From a checkpoint of a small transformer trained on Wikipedia: a variant of Adam for these matrices.
MLP neurons of a small language model. Each row is named by its layer, matrix (gate and up: input weights; down: output weights) and neuron, and shows model dimensions 96-191. Each number is 128 + 24 x the weight over its row's rms, rounded and kept within 0 to 255. A neuron's up and down rows have the sign that makes its largest values positive.
After each neuron's rows, "fires on" lists the tokens most often at its 100 highest values on Wikipedia text that the model never trained on.

L4.gate335 [116 141 142 149 127 114 136  84 139 115  91  95 107 167 107  82 115 154 196 173 149 135 142 162 145 152 119 151 133 126 101 109 151 127 138 150 144  85 130 123 118  97 108 106 115 135 125 142 156 113 171 129 174 152 133 184 131 110 122 156 118 100 122 163 143 137 149 117 106 148 109 128 144 123 156  87 135 115 127 112 141 116 147 128 149 130 124 148 142 120 148 144 148 144 117 113]
L4.up335 [157 161 138 163 130 127 118 133 153 159 149 109 130  93 142  94 157 137 155 153 115 121 112 125 154 138 127  99 139 128 133 102 108 130 104 113 120  67 112 120 105 165 156 142 147 102 124 100 153 120  99 144 142 116 154 139 109 106  89 157 155 175 155 135 140 137 106 152 157 140  91 108 113 130 114 115 173 147 140 136 134  69 126 136 152 119 131 137 110 154 145 187 148 136  75  99]
L4.down335 [159  92 112 171  82  96 103 116  90 164 126 159 139 127 131 105 135 122  81 129 124 107 177 144 164 128 181 134 125 140  81 108 126 128 121  74 148 131 112 130 121 144 135  89 123 120 117 139 119 107 147 169 133 117  75  86  97 177 144 134 161 164 148 100 106 103 122 106 139 132  98  96  90 147 148 129 125 119 119 165 118  70  71 153 119 159 137 140  84 114 123 128 138 137  92 132]
fires on: "al", "pa", " of", "ir", "s"

L5.gate460 [131 124 145 102 149  82 151 145 136 131 157  92 114 107  93  72 115 161 156 135 145 131 121 130  99 182 131 134 186 119 133 120 117 145 137 118 141 119 104 118 145 122  94  99 121 151  82 138 114 135 128 128 120 145 128 110 130 147 134 141 121  69 136  75 169 129 128 132 101 120 130 158 156 113 152 141  98 121 143 146 121 152 146 120 109 111 126 114 126 171 164  81  95 126 171  87]
L5.up460 [154 133 147 157 130 137 125 110 105 141 132 130 125 146 116 147 179 161 131 141 103  85 116 128 122 165 103 134 138  87 124 105 129 163 143  98 133 112 104 153 177  99  69  89 147 139 132 125 114 114 105 150 113 187 151  98 179 111 113 134 129 116 137 115 147 119 105 150  83 141 131 121 112 105 126 117 121 112 130 185 159 108  60 131 125  90 131 122 150 123 108 125 126 109 124 144]
L5.down460 [144 106 162 148 103 126 138 125 155 121 147 138 117 129 159 119 174 143 137 114  92 169 126 129 101 144 147 131 162 139 139  83 137 143 133 142 141  95 132 132  80 108 106  85 107 117 123 146 121 131 121 148 132 161 107 118 162 154  98 123 148 118 131 134 125 141 101 140 110 168 121 134 128 139  81 153 133 105 149 117 130 164  91 107 125 104 113 140 143  99 110 101 145  92 166 100]
fires on: "C", "na", "cu", " Country", "so", " C"

L5.gate403 [116 110 142 141  92 105 124 112 111  92 110 170 118 143 137 162 119 123 158  82 157 130 149 103 104 123 129 142 123 149 104 124 132 158 181 145 124 175 131  81  91 124 129 161 149  94  90 152 154 136 130 136 114 142 134  84 111 170 113 141 121 135  72 138 120 138 114 132 139 102 130 144 122 150 159 127  89 151 102 168 151 128 126  69 125  99 136 148 112 124 151 158  82 131 128 108]
L5.up403 [160 145 146 125 135 153 122  97 119  98  72  81 115 155 121 135 174 170 120 111 139 100 172 174 123  79  57 144 131 153  87 146 132 130 148 130 137 139 115 112 134 136 120 156 178  76 116 109 158 128 143 128 141 107 126 144 140  95 140 177 119 111 167 138 149 152 129 105 106 146 145 167  98 114  88 156 126 167 112 133 115 110 120 158 156 123 142 119 134 131 136 109 106 121 103 145]
L5.down403 [131 141 125 124 162 133 119 130 122  90 138 125 115 161 169 171 142 159 153 129 123 117 128 151 145 150 105 136 125 148 108 104 151 125 137 127 107 140 119 143 124  96 133 140 110 105 146 157 121 126 154 120  98 114  81 127  98  94  92 161 117  89 148 122  84 135 133 103 105 133  88  86 134 135 158 153 152  96 138 124 117 125 110 147 148 113 113 121 130 107 115 117 128 253 140 112]
fires on: "s", "es", "ing", "d", "e", "allowing"

L3.gate200 [164 120 144 114 152 142 152 117 121 114  93  81 137 141 111  97 172 153 139 130  79 155 105  97 137 167  92 149 175 131 136  75  95  82 103 102  95 130 146 139 152 117 100 161 119 114 118 147 172 141 137 149 156 106 135 122  95 177 128 125 115  94 119 137  79 108 119 103  93 192 106  93  78 144 137  93  95 121 142 147 158 117 129 125 130 126 171 110 131  98 113 114 162 134 112  66]
L3.up200 [132 109 108  94 160 134 137 116 139 144 117 128 107 139 119 137 133 144 120 148 147 121 166 131 133 142 132 117 132 163 131 118 128 150 127 110 151  96 103 137 136 146 146  89 134  90  98 138 142 155 107 167  99 168 125 162  87 150  61 129 136  95 126 153 125 136  94  97 118 146  89 122 104 104 102 147 140 186 116 119 114 112 104 137 114 148  97 169  82 145 116 131 148 136 107 112]
L3.down200 [121 120 130 135 135 109 151 157 104 117 102 134 120 173 140  89 126 132 168 128  76 114 126  85 186 154 106 109 146 127 100 143 176 150 126 113 122 111 142 133 109 137 157  95 107 111 147 124 118 142 149 160  91  93 147 145 160 151 117 157 152 118  80 110 123  95 153 168 101 120 149 109 133 127 155 144 180 134 144 146 103 137 102 123 146 103 122 131 126 104 130 162 145 170 140 171]
fires on: "s", " of", " His", "id", " Pat", " Pres"

L4.gate343 [134 128 169 146 130 158 139 165 183 114 173 144  78 106 161 150 132 122 124 129 147 149  90 124 143 136 114 127 154 123 133 164 144 126 141 155 167 106 154 132  84  87 127 133 121  90 130 150 138  99 133 146 146 170 152 135  73 126 155 132 119  91 150 134 153  83 177 123 155 141 161 145 137 113 134  82 148 108 139 112 139  91 129 109 150 129 111 123 134 107 168 143 146 127 150 141]
L4.up343 [117 132 101  95 151 159 130 148 124 122 131 165 128 135 165 177 125 143 148 106 157 110 139 125 128 157 135 123 126 172 118 142 102 140 135 118  98 168  97  91 157 139 148 161 159 142 115 150 139 141 116 128  76 107 148  90 141 136 112 125 151 124  81 201 118 106 116 145 115 135 138 171  78 162 107 108 104 112 119  98 146 105 123  85 106 132 113  79 163 144 106 154 107 111 134 131]
L4.down343 [125 127 147 138 130 103 143 104 103 118 143 112 167 146 118 138 110 121 125 181 133 162 137 153  92 152 135 112 161 131  63 152 138 112 108  65  90 159 100 129 179 132 161 107 142 129 130  61 162 113 113 123 105 188 111 155 136 111 115 103 151 121 123  83 118  99 102 141 168 151  94  77 151 142 104  91 153 113 122 134  98 111 134 153 121 108  95 116 132 110  98  85 118 158 149 181]
fires on: "t", "i", " not", " make", " making", "n"

L5.gate197 [179 147 115 161 170 103 131 120 153 170 120 120 115 106 118 151 129 125 108 113 116  98 151 173 118 150  94 121 137 116 131 112 124 168  93 155 124 105 125 143  84 105 111 146 122 132 125 116 103 160 120 126 124 170 172 120  94 187 123  98 134 117  97 129 110 107 121  83  98 123 160 126 136 110 130 121  63 119 143 167 157 153 160 107 150 155 120 135 101 116 146 132 115 102 103 124]
L5.up197 [119 126 133  67 130  99 117 126 111 162 160 176 125  73 184 140 174 133 148 144 101  98 121  94 150 134 150 148 125 132 121  88 121 136 145  71 190 111 123 117 116 121 158 135 104 146  93  94 130 133 132 181 144 167 148 138 142 151  82 126 160 135 139 114 147 159 107 120 103 151 133 122 118 151 138 120 119 119 104 100 140 128 169 136 145  91 170 150 153  84 121 149 132 122 120 137]
L5.down197 [ 95 144  71  88 104 115 147 113 156  81 145 106 131 115 112 132 148 156 123 118  60 131 111 129 155 143 142 115 133 161 114 112 137 152 112 106 122 108 177 113 148 116 106 100 123 125 114 142 122 138 117 146 157 103 130 119 163 176  83 139 160 134 118 130 179 133  99 114 107 168 124  92 113  92 146 130 120 129 128 112 115 136 128 127 105 115 107 102 161  89 132 118 135  67 141 128]
fires on: " C", " Released", " met", "iti", "C"

L5.gate420 [135 106 155 130 123  93 204 119 166  85 117 148 120 157 111 152 125 124 161 127 123 124 115 172 121 117 142 158 121 157 104 124 112 135 155 124 129 160 110 135 109 130 149  92 101 116 123 164 139 122 132 109  95 136 118 162 115 166 129 135 137 119 106  93 163 179 148 118  94  97 146  90 137 136 164  92 137 196 135 106 129 172 152 116 129 123 112 145 117 106 100 101 135 132 141 119]
L5.up420 [100 158 118 112 132 157  88 142 134 162 123 155 121 135 115 125  94  70 140  98 136 165 146 115 116 170 130 103 147 159 145 103 128 126 135 116 128 135 148 122 138 139  95 103 125 163 132 162 117 180  92  86 128 145 159  97  99 122 102  99  82 157 176 152 136 167 118 108 137 107 121 134 146 122 123 131 146 127 128  75 110 160 184 110 142  80 167 127 178 136 152 136  97 106 139 122]
L5.down420 [ 82  85 138 139 141  83 128 141 110 120 134  99 134 144 107 106  95 113 135 133 154 111 123  84 129 119 100  90 125 128 138 126 126 119 141 101 135 101  90 132  95 159 133 153 110 101 122 160 178 135  95 106 145 116 153 140  76 114 153 139  97 131  77 134 126 170 114 117 168 118 126 104 118 113 132 127 141 121  82 130 115 135 169 108 119 105 145 197 153 149 185 116 147  60 110 105]
fires on: ".", "S", "s", "E"

L4.gate181 [149 123 160 129 114 109 106 151 118 121 149 143  93  77 114  95  92 124 137 106 158 141 127 133 178 137 141 133 122 131 113 135 120 122 165 152 124 124 122 111 151 128 128 112 134 137 127 150 113 127  98 133 125 136 132 135 101 164 139 142 140 143 125 152 116  92 130 124 134 107 103 151 130 161 142  94 148  65 142 139 107 141 131 141 139 154  84 110  71 129 182 130  86 104 125 140]
L4.up181 [161 174 101 147 115  95  96 128 128 102  85 116 149 143 120 116 154 131  99 166 160  94 148 142 135 105 111 141  66  95 124 122 148 146 122 177 112 121 143 110 125 147 151 120 101 106 132 170 133 117 139 118 140 121 114 160 150 103  91 136 106 117  98 143 172 113 141 125 102 141 128 179 119  98 161 146  86 107 149 135 133 120 166 114 122 116 176 113 140 118 108 128  80 108  89 109]
L4.down181 [178 115 150 154  90 154 128 103  95 114 119 123 122 109 107 150 125 137 126 130 154 130 126 119 127 140 140  79 129 140 119 119  83 132 131 172 138 165 129 139 115 171  96  88 135 158 151 174 130 148 130 131 130  88 124 123 140 146 107 111 124 122 104 150 108 126 140 115 138  93 141 134 130 139 153 138 105 145 142 113 114 105  96 109  92 109 154  92  91 106 165 169 140  33 135 144]
fires on: " go", " came", " put", "ran", " take", " placed"

L9.gate300 [124 108 127 125 112 141 137 126 149 182 122 120 127 163 111 134 119 127 119 169 109 148 119 133 141 150 109 124 133 114 118 120 118 158 120 188 154 150 133 107 160 137 156  94 131  97 144 171 135 166 126 111  97 158 159 118 164 112 154 120 146 138 168  83 122 149 124 168  99 111 169 135 126 111 148 110 102 128 138 122 111 144 164 147 113 128 181 132 149 144 153 164 118 123 134 138]
L9.up300 [135 132 101 105  99 159 131 128 140 133 126  97 161 126 104 116 147  75 103 139 107 181 157 131 132 118 130  94 131 135 164 121 131 157 123 155 108 137 137  98 145  87 120  79 178 156 130 136 142 160  91 146 117 140 104 130 120 108 138 113 146 144 195 113 134 164 128 106  97 151 140 160 109 154 144 138 122 111 159 110 112 172 100  76 138  79 147 154 136 113 141 146  95 152  80 142]
L9.down300 [144 121 127 119 135 146 171 168 177 104 152 171 148 150 117 146 120 130 122 126 125 139  85 125 152 138 143 141 143 116 166  81 122 129 126 133 117 132 133 137 140 116 127 148 126 139 120 145 145  87 169 124 126 155 105 128 117 154 127 139 161 111  90 146 131 123 121  90 131  65 104 128 129  99  96 148 156 135 139 139 132 167 106  92 167 131 135 100 107 124 142 105 144 133 140 128]
fires on: ".", "P", "ta", " P", "\"", "E"

L5.gate340 [133 152 151 124 115 115 111 110 128 146 127 141 130 124 149 119 167 136 111 135 134 116 140 104 117 135 109 150 135 131  51 108 142 153 110 143 148 139 124 134  96 158 126 119 149  93 118 115 145 143 189 131 181 132 107 157 135 146 157 150 132  88 140 124 169 101 127  88 106 141  81 140 109 149 201 157 125 156 116 145 162 138 154  73 181  74 132 142 103 172 110 143 106 118 138  98]
L5.up340 [148 132  68 143 153  84 139 140 142 149 104  72 143 143 121 123 131  90 128 143 129 127 158  98 136 149 113  89 126 169 108 123 145 130  82 109 120 152 146 138 147 126 132 155 143 107 118 142 157 163 148 127 118 181 118 131 119 103 125 136 166 176 136 136 157 119  94 152 122 112  99 127 156 103 140 121 136 142  65 125  93 136 126 100 104 144 136 150 130 110 108 122 177 175 144  87]
L5.down340 [152 115  99 122 118  84 158 106 183  85 136 119 132 114 137 119 116 174 129 151 146 101 111 122 123 130 127  83 134 185 160 153 136 141 125 127 138 160 108 113 111 101 149 114 161  91 136 114 116 135 145 156 116 128 101 148 125 125 108 122 131 136 134 108 136 116 122 170 111 133 110  88 166 132 131 108 106 128 147 168  79 122 122 133 167 160 117 146 133  87 141 152 142 157  83 107]
fires on: "s", " of", "ing", "hi", "."